config.yaml
init_std_o: 0.0353
weight_decay: 0.0
z_loss: 0.0001
MLP neurons of a small language model. Each row is named by its layer, matrix (down: output weights) and neuron, and shows model dimensions 128-255. Each number is 128 + 32 x the weight over its row's rms, rounded and kept within 0 to 255. Numbers have three digits each. A neuron's up and down rows have the sign that makes its largest values positive.
A block is one neuron, or neurons of one layer that tend to fire together. After each block is what it responds to, as a language model described it from the Wikipedia text at the highest values.

L2.down901:114124163158124112163045074118107125151088159158108099124146140144088117134149002083159111141094112098109213104120096168127175095156054212165142117113116137147142160112116112098130167174113167108106130145156132109162203194153147065157123168105110113158166083098117097076124146118175124146212174184088095130097113115154148129076165139169128094127144145144149132193126087143119105109137
First token of a place name or month after in, of, or a comma, e.g. Los (Angeles), San (Francisco), United (States), June.

L5.down205:174126081144133078100158152142117081059145101118110116140157113113137161106148200146105127142099172085162158151123110097126116096177116066061074087086115116154168106079157081113150107155106143105066119129152121150139139151109117163154095152137174116109148144113115134081101243104095096159102077092115156087112147164138118165085138113194111049110097163150168106151148125159110182084130
L5.down416:153145130202172160126156122156119146125190158115147145104118103145129089134155151128204131089123074105116091163166124111163082108156115165060083114100132147092107131175064125172161115128089131109093194106172122091098147089128169110170143108101140176157127127176111069072194120103127069119124128063141115105139103132140158087103148162145155057150103095158100128175118153101107094152127
L5.down552:133118084127224151122124109131132131082169168087169158158150148117116154091164124096141089145087100103105159088137093140136122116112149108117150175103136167114145117106130133106147169126147154140105156157132135137142130075103100093152115211118109136099167168133092095105159098128130179048125128119151095181064065193090182116081133167119139143181175161151112122154150116151080095095164
L5.down559:111128146127155132111086134086074106114183163110150149158171151102144107159152071158100091168111129093135140081125141162127117122105171153150158159141162093099100111132096141129152149116143093149139166146148135133118114083083098058128128175187107128161117119143132106104158114118112173134127192155159144111098028169091181025164113161070131181157129120174122137179143094139101131118153
L5.down645:126127155121134161121071146119134106119107136108194186158099136159136139097089137116105117092139136065095111128079155111100152169095060118109076084119128133056138123120139193098086132158132176099115118120095066130102130125124091208126145122134139117107078139105083141105097153139145142125160158140092170158107124046079150163096141245171098095118105183168124104147166104102135069084149
L5.down1109:163118178030093155098164125156113144120083129139133110155140172179101160164130167117101134160078094145087144134148124091108123148140111134107155150163089110127118149123105103102120102151114132140118165147112114145143191146080157170135046170159217118081168098065130169172144131145115145113106172084191117151185172173163088156123103119116204170105137156145152149133176158166137134156144
L5.down1237:195174098112157094132113168112076101137106164121165140075090087131119141143143178149131162141103110085102108132153104150158084114082122105102086093064107124178102103086105094143089121156144087185156156075152128099112173127107135096104200178182085125133025135145109125174145144128144124079101118133176200087168075032145144153108082131128073102177126096093109123134117115144153130136152
L5.down1409:143133165167112097148093142151092117151136124187159196085151072127129081162128134133077159107171152207136123131084128179178123174103129160126054092118137145064108113105138151139162139097155114201154172137095096098133092139168119187088130118130064131072121103097160068109129139107153122099129100135136204112103110113111115076116132124162089088090106136154093116133112134076223170114106
Place-name tokens after "in" or a comma, often the state or country after a city, such as Tampere, Finland and Anaheim, California.

L4.down25:146143138150156143146154167104168151118158103127077113137107125109147181111155134096119155069098069081133139128125168129127151086110136139150174150108107117105178157171149146152099122122084145085081163200137125085210171166118144128099164103096121034166152092125113103071197193094066148135173094113155203128177156178155098143130140132110155147058123125175079165114128170093163089116183
L4.down228:140148099172130127155113098184129131102158107111134152086119126131116165100141150108171181144145118155065114124124143191130093151104161131184116115150121151125098138166134137144165158166152091140143136146145121066110112163151108118070132140142104180083124059130088153130135085125143151116147160135177120103060178218140139150144168112127133184085151086111111136143079167066103141085089
L4.down384:123183129129161122183086118179038125054141142135127148107168142115112091112231125152120126136119091146176129158125183061128106154136111127117074152093082123188086109135121116092111101150142146130137123119091155167108139163094146056093143164115116097101102156131166106150141173097157145105112059150102064171123107105143189078100135177125100122080113121101174075116092189110094126093140
L4.down415:127148130127190149141097173183183143119159097173162105195149169100144142161103151147117119148119139131060091097132146118154124170186102098166178103101079141085146137091101170132168129164147106137135107171134056131119141166156117066122117133069138120086122105084110151174140119126119147153119089127087119179067104158186080159100043164133134143154153130170163124129139143152155097137120
L4.down953:157130157125178089186124119118138150097120170098117153166142190123100115111129120127151103194098089232104137083109123119109126117100095162130157087135097133122106155080131131129159136104151126124177202134068084159156117108124080143089165105132134157096128128125116133090119098153149115105165079166165133100154122137110168160062157170082148154132075141076096103137114116173101085136109
L4.down1086:104175107122158145160129145138148141147135135165124070141177112139149127139200164190141117096104129128077102080085127142100135103186138083141088116114127171137156126089126134107142106074081085173123154150074111138140131107167134169086107106148105124109161122168101196191154170117202124154148116123151147173138089109182155111082187178187069155096181135121150111114156166101125114160091
L4.down1156:122115146147148141128135115146109176159186106136100170127136103138115135119092067117097140113173136120162126144124119147147140139091124098085106149088109114146112119180125181137111139131148170135122109106095093089141101141139109119099107153121086070152119189101072060164117173066162199086131116140131083075147135087102147080140153131108081130111134106116071148124164082086196199130077
L4.down1387:166118136169119097118125080132133133101062053105090141133149139101080146115123137088139112172066118118144168115136149130105135186162184164100119107100117107152164142129127089109113128163162018118108164178085145132161162155125091130142105112097170100130193134164122104139175107110163082099096082069092177102041131145140147203122133185083122162154184212090173123096117136181132145071143
Names of places (US states, cities, countries) read as a location, often after in or a comma, e.g., Picayune, Mississippi; in Atlanta; in Finland.

L2.down5:090101137119074130088124118141130113186174089092088095133153161077050109199114138173159070070141144120128127127093101045138170151175138066137155090161103145156156186112122057124085114147098194119198144129128127174155144136166088137072118107101080102153138224139084154168113141168093174138119140127175135141116108100114143193132078092100128187091090146072138134119103116120166129122163
Tokens in stock Wikipedia boilerplate: "Species" after taxobox lines, "females" in census ratios, the ′ in coordinates, and table or heading words.

L5.down135:089127126058163098101118140099089127134086130126148173112184108105104035158161133092131129093120129139093076122129117146085115148086109086091087115135145099110133155148108122140206088085145100132153105149176176174162092086114109120174171163147114120121077100150226115139120066103132147127139129126109103160113083124100079155155140133087136069174061111183194207128161107086092133135116
L5.down210:127114149084118110059148129147116085094097155155105137111210181138109124174160216131122118109113129120091119110144097093068119113144134159104091112127129071115068214147122131088175099089125123159185117122117111137182188136197123146096141177096166117163152125149166127118102174075176138171144060111122096141138155128137084129121129111190155200164129177155148124187139103099129136126071
L5.down624:165098107109158167127130108138122110126191066119065106050116082112128083144086090113071070141147098036106114155159187097144203097136104131144140141129136066172099140155176165125163175188083113090133182160166085170105095148171124130144124136077115130117106060159152117116129025142139136156139185131131108180108112124122144104117105112095199096131087171146141125128110134124122116110190
L5.down708:138043116114105141106145156121172099225038112122145098133134095091068075194101150078093101099122106097129130133161134194102134183145145142172148125127102047085158147215085139119102106170212121127190124144130154161104069117154111163112089127164106164119156157136162141095140161178135073202147149070106125125079112153159153133116168142120140142103119192157156134110150139175144108169146
L5.down784:101142161113081191098127135094100061150116139170158165140117192176096126116103109140074141127136126106179098109127107101194147143097093106168083091121138126143131052134112117162101070104077117084155124111088123131118149169127187153153090153082149101049159103146093074147093107088143176080162131120138104160142137116109122086108107152148100168147143107135147091077148164074165152141113
L5.down1214:193122078134107096136136123214142120123097108098069185131070136120139133088086170135145124096153099084117128121084039148159126112115109142064103200159151124117110172152063114078108120110165108106161139160188087162145111105119117142125108092131112150180131109118228085154078098100104112088124085100099132115076082080084159169110178128104143106138135090115113107144152127099131108164125
L5.down1228:059152062130145053125120114083146097131090051094128105118104108128095148116065148114170156164137129105131145126128179185140139156112073167146060110124133137099121160054117066128098078074133198112102133116165177138146123096104099113149123202152111145113096105111118130144185137086144110165069210117129126129065117128118142098152127091171210067146127128153150100149154131129069088147122
L5.down1368:122133175151158071126149145089125099156082194118092081177161153102146112131124090119182135123159143091155123074134170170114120101154157212133143191128153151165155133160061128111075114133101129097108118153143113114090141110092113112169130151081112106214185176113094149104107157106167181096088140166115138185093118148127161080079136126109187131106142162129116097151180159106132091106074
Nouns for family, age and household in census text and biographies, such as households, females, wife, child, niece; also weaker hits on table-cell name starts.